python train.py --head_dim=32 --init_std_down=0.0066 --weight_decay=0.14
MLP neurons of a small language model. Each row is named by its layer, matrix (up: input weights) and neuron, and shows model dimensions 80-175. Each number is 500 + 25 x the weight over its row's rms, rounded and kept within 0 to 999. Numbers have three digits each.
A block is one neuron, or neurons of one layer that tend to fire together. After each block is what it responds to, as a language model described it from the Wikipedia text at the highest values.

L4.up95:522474483514580542522494512540470484558504468497451463526512514507492549497480526553478499532531471488515483488474498480506508491495512497457515521554526471480478470496506436529530557474515507498476455465505548479495493542464477509492507504496488502507555519483471534506540469509525461510
L4.up99:526478468512497520498515533463538464530470473487485479561486498473534489510522540492501505514531525509560522482470523513534530563501466526515527519493509510485493480515521455510511502485527519465523523503498489498498507510497510536522479513512526496535458553498482471486502514479482508484
L4.up157:480486500497507479496489476476541502527456481501486545471515523459540501520485482469486506509534486492541447496485505502515482451490509541485479468523516554500453496518415441487483519488502488491523497497514519555476501518478490432511538531504477494477503453467509531503490481431481506503
L4.up158:493484481488488517522532494535474513505488467515538516499515502485507513458504467511508523490529519518512516482482507458518476504513502543512474497487528503587484447527499492536489506473537505507506480513510485500494511495472502479473528506512512475519528492485455491525482501504467494464
L4.up229:540474466497467426480510530482480474499481494543478464500518489471560450508510508503465507522533514498520526472525509512463530525479530502501474504487526541506475488553491486478492482526526504482490496510523510482474555505483515469499509483517467484514497516468475505530530504451486510501
L4.up406:495461508469492490538511466540503543552539490479485538515499469514512474509518488488508510526510458544543451501485519489532551477505503460490495510493481524520477503506495475467568521457468503524500496519499543475481502497530525535493545511519476530466445480491503445479472480559452501482
L4.up680:490518499461490499445439542499509449461457502490489528454482513496505497568490497514504487509488549514489493465494500472494430519481513495520510517473516507534475487515445543502513510533488511497541500493481539489520519476484507488517514465500507510500524466462495534542461492458491468499
L4.up896:464506513455479498494511504475516532483496512463507494499500491478504457489490484489489489529506517461497499492462490438489517485464519496516453464464502518485542479527547515464517510494506490521504479504545481477514494480505482474504463475510529466511496555469510497481478520455474487555
Final word pieces that complete a split verb, mostly "began" (beg+an), plus past endings like start-ed, plac-ed, arm-ed, to-ok.

L4.up337:536542463523518492520460499496479499514459504491487522467499495472463502509471500498458517517500508472480498532470538511458454481556525489493485521493497520459481499446502478470514505500479529472488511500560559510485540493504478511489516585508494507475503511474482519494496528499505492502
L4.up441:465493455457476497470484502534465476470466473504549493519519456497441538454514484505508512504492526534497443498532530514491523511510491477485534535502501506482475476505492524494491485540493518493504520463507504520490501494488469525493490534559498534482490487526519487540545526495509490486
L4.up658:499477466509521475490474496488497469486522527477477480497519454486463528548482530489530463498528509537499493493514514510467509514466515518496487458479469481522509521548452500503482537532484519484521499502470487532484477480539515500531529515507538538504492482503551509485504541526462481462
L4.up735:489455493507478513449519533546472468527467491548480469489506484495512472492498489492482559479506484507528470499483506495493473498516517497456530505519487515510484513498498476486476471525478485489557457519496516518470474463497511508538501446529481536530483543491505503500513493472508510515
L4.up752:503506455475461571505436506472473520524483494483516502519513491505526553504508503491491465527452496505511509523496529530528504520512507508498498492487481477499502506522510421479493466482491530479507496516514511527512524511468523530474497481523497492535501547526483486549506513471471534512
L4.up908:526554538483464485509497510432469522510467498464539480483486504509501458488445467517484555460507502528476494517512524530520515491532522471495510550501509501462472476480511465526506514489478488479509465477463493507497513528495513483481464521539469479503510512525515522518524494504518495474
L4.up992:514472493487478536507497545496479474530491527520502484530519474511456509507484478499502534505506485499489485481495529495491561515489483446477495499518527474460497528500474498515506461521520523488516550489461504495523503532514512469512500514523515536508449513501485513540512535519497505462
L4.up1060:456490506493504521510500515520506469502533508529524503478511437518491489494517527533512536509529469475494490520487556504498506506529473513501518493450448466503504539523533489534510487523483484484481469478550486478476498488473486488531478527481519524495493519515480533458478505528493479459
The second piece of common function words split after their first letter, mostly "but" (b+ut), also m+ost, m+ore, s+ome, whe+re, plus "by" after a noun.

L2.up347:522522482487531493530503508470477484508506530520525504526482483508490523501512537524475527533504468497470477468453570498480541524518475523475477484533480493460532520524499463476491471490486506424498469505508488474518485504472491505519487469498457526454522500507461541546534483464522520526
L2.up734:499482530472478507527526545468496480495505489489531540545497569505530520499553514487474489491532535520485507471506567519486467480493497463476529505465478514478434503496543460474526503486478534496533479524484482486469522527509534479481458459522489503495518505507478519554505457504490511480
Closing suffix pieces completing a word split into several tokens, mostly past-tense/participle -ed as in establis-hed, submitt-ed, recogniz-ed, also -es, -m.

L4.up133:479507475464496520529493490528493465477437453501506522488551522494467526508515514457529550492487520500508497531500474496538521538497507505461511515517479506498449516494520541485512439468547503485524541480472485502496541503495485499508479482494496450532520467492505477492509466508493458482
L4.up325:501526478491482519473532494464475543506471458550520518487486516528481486489481509506461507508457458478532517428510499548497519488452503529537564484502473493471525468479494501471532497556530546504481498497526520534527475495504497483541542511481534469494519473543487484494483508522481514495
L4.up381:484523489470508499536480510442494511475479522508479521476444532503499546468478503497498502467498529456512511491437472465482496467510482488530488515500540516493525496462501525460527508504525469525489480537524441526502550469532526476537524491505495481467541511463517525474465513465520431479
L4.up508:504489516443500493514486462521504529509510504538490510494481531491512484457471449408460477516499457509498544560445496504500482494516473458483480448517500489487495480493508488513529483541515521515512514527485504547523481487494470498544505491527485501489507469476496503544442511516446520476
L4.up619:516541489515496468492458508471513529474497463484500528507489501523484441487471527472447456517527473474504481534481496478544514547490475515548483468493544500479485530563540532507496521473498461485520526509503512442520539511467483504488478482451524494469522509471488489482493509508458510474
L4.up702:495490474509501491497501516483498538479495503480461484478494478479540469502491497467476484494523425454481488491465477540520518546495502510477518467508553495489505450496487526472478502516537498486498533465510489507548476495487458491506521531489506498522516463484482492519500545542490478468
L4.up801:488520486471500457507514528572481534496485501501496504476489480521486469472446499519492462512489481474528482474511496466515458492524506494536521507493503482533496494495508526484517495526552511456529477478488469482562493492507485513510510499508509479507507524450445494465521505502519525545
L4.up1093:501507480529532505520542526552558529485485421532477497479496490509483495516463500529464513493517500481545479512551482503469527468517480489484503536492534482491490530510511502506525539508533534459495497486522556482496489506469482471502506542499506489524470494466519491475518513507488479488
Final subword pieces that complete a word split across tokens, especially nationality adjectives like Brit-ish, Fren-ch, Austral-ian, plus o-ther, ver-y, region-al.

L4.up315:542478555519481519511447513480523498522477506508514514472522503466453503511503494569491531470490539511443547470473493488514479549455461467501465466480493505522484492475498532472522480453523491466496511475527524487476465457510509529516545513501503544484465481495548570530483484506520504476
L4.up670:532481510491512513479507536545526475503496522464525498498495467469485486542563491463485488518508481501458527456489524523476525513496474467543494509477531491443527516492508500439525510529530463502486469488517514458484533521529502514523491543463504529494476490492522501446539497488459493544
L4.up853:503527511490515582496499510473518489495452501451525497498481505472533516524515487500520477482547531469466448484546507476470484519526421527492488491476490463483442547498487516513469514471511520535518533503528504458508470487492489511512507483514557494504479513469502525508497480513510522525
L4.up891:535510498498519494490579520511505514512545459530525506500506492519450487494530527486515506512504505521481510477510543533535477521502513500522497480479476484482479471475500494498490492524478470490527495495493487471515453503556499474477454476551443522496496508524491509516505455522509514506
L4.up1040:487528527511500516471532521539498541555558462497488533524465502529450510464492530496473477486458511475501537490500501477490544513489487523498525498536523549515491471492514508467489475524501451526519533543516525500521490530526452522543501510532513529515492483494460531488531456507475484519
L4.up1072:524511476493509510482522496476503510532494490469479481516512485469533501502507510497440508515531519477460545464483520530534496540518481496486509454478453534539478493534480538471458486523522486466519484480505527523510468461495568507509498521472537528518464445511521455488487509486507500488
L4.up1076:487496501485518474536526508534508491460499499525542454459492478457545490450520512535506529486520489508498523498496548485500505484492476480500524498530482524512513473475481486512491463527534494528526531513538468460520487491481477498540510518483517508513471529502476529533479511444487474531
L4.up1129:525519484468516490514551468447495498503488508460491455498451462481500560525497466536491514486486522499486533470467496476503465535508481522555478464477502512514513530476544560511483495524500521519532535518512539484509496514509508519512488499504551515482479468523445521489481531438493463482
Short opening pieces of longer split words, chiefly ur after p (purchased, purpose, pursuing), plus pro, g, con (protect, garrison, continued).

L2.up711:493464514504508527511484507489536504530500524482520493499511491496491495526502502511499539493515506508478463511503568483531484466545478498526497484543470530475483458491505519506505512493500437496539479457526491476441505509474475518523532534492452548481439486501509496516516513512504519487
L2.up1097:472539500490463546496494473472509491502498506476498521503514490459509491501519520512514522511552513481507444506524505505454497485533571486455522491477509495529466488487497432474451474508530502516493468507503469463502527519526495494485493528501433538498500498512494510502506494497495446516
Word-piece continuing a word begun by a short fragment, often after "b", e.g. bill-ion, b-ord-er, b-ut, buil-t, ban-k.

L2.up110:540516489498487547485479535471528541482476497518517517486498447488523492558517545476497476522502472513508525532490517540502489486481485474511506447498515524517511502527513475492517535482523507476456524503505506521498466518460496519521511467478523443476465485467533511519513492483466487502
L2.up737:487508484479490485473487506504522518495450464514491471533467471515533462533495541493484461491540489523529502565492493491484500531481471509487534499486500491465521483468500490493485525493530472446528517552500478529491479532478499544464489511473514488529534467517469514540517515530492538499
Middle or final word-pieces that complete country, nationality and institution names, such as Austral-ian, Nether-land-s, Swed-ish, N-ational, Un-iv-ersity.

L3.up64:505449456482471491503520518437459443523552520479525536499482515515492476502548496543479509510500511488496490489500498487487547469491503501485549519525501482502485477475524491481540469449515495494510515512528500521496470489479525503508479485524503535570516561515460517487512488468450488515
L3.up257:505482487480536518521499508509513485490486524471459524513499448508449480519504527516451537461497498505508449516475556510470490496517462520527535520472517439503497504463476534483500499466478486522478507511523520497517522490525469492506514496484502498515503475493487516453497497478498538531
L3.up441:471531508481457531466472520538456490550513526529498519488492474532466518494490479479479491467484474474496497518525502533483483498539504553481460515468480487527505488535508463513473494473477464498491493479483519499536457494487518524496471506537509490539516494490508465475499489510513518530
L3.up1138:487511537441477507480483504525490478520498492525524487476502495475548468546506464520518532482526512501516478515485501525479507516453543505512506531462496488504514505515527512511505482460500502517492492489517539525474494487479468516484517458507469504541497520540586532497485509494506541490
Word or word start beginning a new clause after a comma or noun, chiefly he, and, wh(o/ere/ile), b-ut, as in ", he was".

L3.up58:515481502468486487510534510507537443516506515515499512525500505501543491533499492523470508468497485499528478471492505438515472476505496525480491510533498513535552567474510534500476473498497514499517500504559467505511442502538539502515529458549536528518487490456459532517501473466466489552
L3.up572:457487505484493529466585518533460495493457483520509483493505488469552521496564516442449520500478480477503516468494536496534490525493497545541492459507486509562535516498522491521512493523512479485524499482529516506516517493557530510448501494478523501520489503499465508522498534469487504512
L3.up729:434520518516500486509513538465472486453491493480554532464488441500537557488464507522521531508491508494508495458515520460502496480532542521501486525514515483559553491489494492511473465509515489502486488531495550475526494472493546530460494479448495501502494534521447506539501512499500480497
L3.up999:502484485526499508512497546507514499497478540488500475449518466470539531463553475491500480533503492497484526495519492545540507451481478516543533455475509452494508503534498483497531510535500509490471519526523498478516520463508499501494508504538517530516499509476497517544482528520518487469
Word pieces that begin a word needing completion, mostly " pro" (process, production, profile) and vowel-r pieces like ur, or, our after a single letter (N-ur-i, D-ur-ing, W-or-ld, S-our-ce).

L3.up18:520524485473525469451512514496459455554490544516483531503506514474498462471457458490469481472510527506542496469521527482487519460497530496503513521465531473464493493505519491520569509502508559531501524493548523486538513494489470476518531490506474515511484491523483513477477527498512515504
L3.up197:498472470514504519467547506524518450557493479517504524493502509510504457480514484494487520498508508500540493468530506520496491474523501547489558517455482497514495441497535474512476507497543551472520490438521470500498451509538505512543522517472468485508497459476518513505508493503515522533
L3.up574:531485471477527500452497503481498480523524469524494492525502502482524500474480548465492489436470481528511455511509494486495513493498494521499599476475470484484478527484485515468486520489493545491481513488544506511515545482498504527458478533541466509524507469494461492499529496490513484475
L3.up1058:491485475518521539475530471516439488489455487512493491490481467468499486500489501481456466503507473537558499491512489491506475484531467509475539496480513524493454516555535472526513477526519501511470501470494495500494490491507409512555515531485494550538515447519508536527517524522506518508
Word-piece endings that complete a common word split mid-token, such as thre-e, somew-here, sever-al, ever-y.

L3.up39:492469473472477513469520461505470543497511523472497485530536493535481521472565521484476484527533453478518487510513479464466504500492490540516479481516511463494521519466480450493529509460475510487499477534494517496538503501512465483463485479503499544490479478490448485529503480524523501552
L3.up466:476505483511526498447542473487473508505506503506543523457497488510499540513516484502478513503516507496529486462453513496511455531483502442476450498506540513504525476484497502468544489530482443512491494525519482465436522462501502498495511520420509545485524488520496473532494453475513484483
L3.up699:504497431507544498440501486443500478526509481513528525512494505516495501512538517542484513527513543494524522474485477461523534526475558519489467517510553539493512494519471500501533474503505492497492461502507485485519505491515496503477497554463471519510508478555465466480504471510472505522
L3.up863:499502445529528517449519484509491483544521448497540502498530506509506501516507482509481517507521490447486476480471504466535504518484517477536525518538536569485495496524458466510485511512500506515469490505503488485487518492565490496503543502495467491480517517539464475477504437476491448476
Final word pieces completing a verb split into tokens, mostly past-tense or -ing endings after a subject, like mad-e, defe-ated, caus-ing.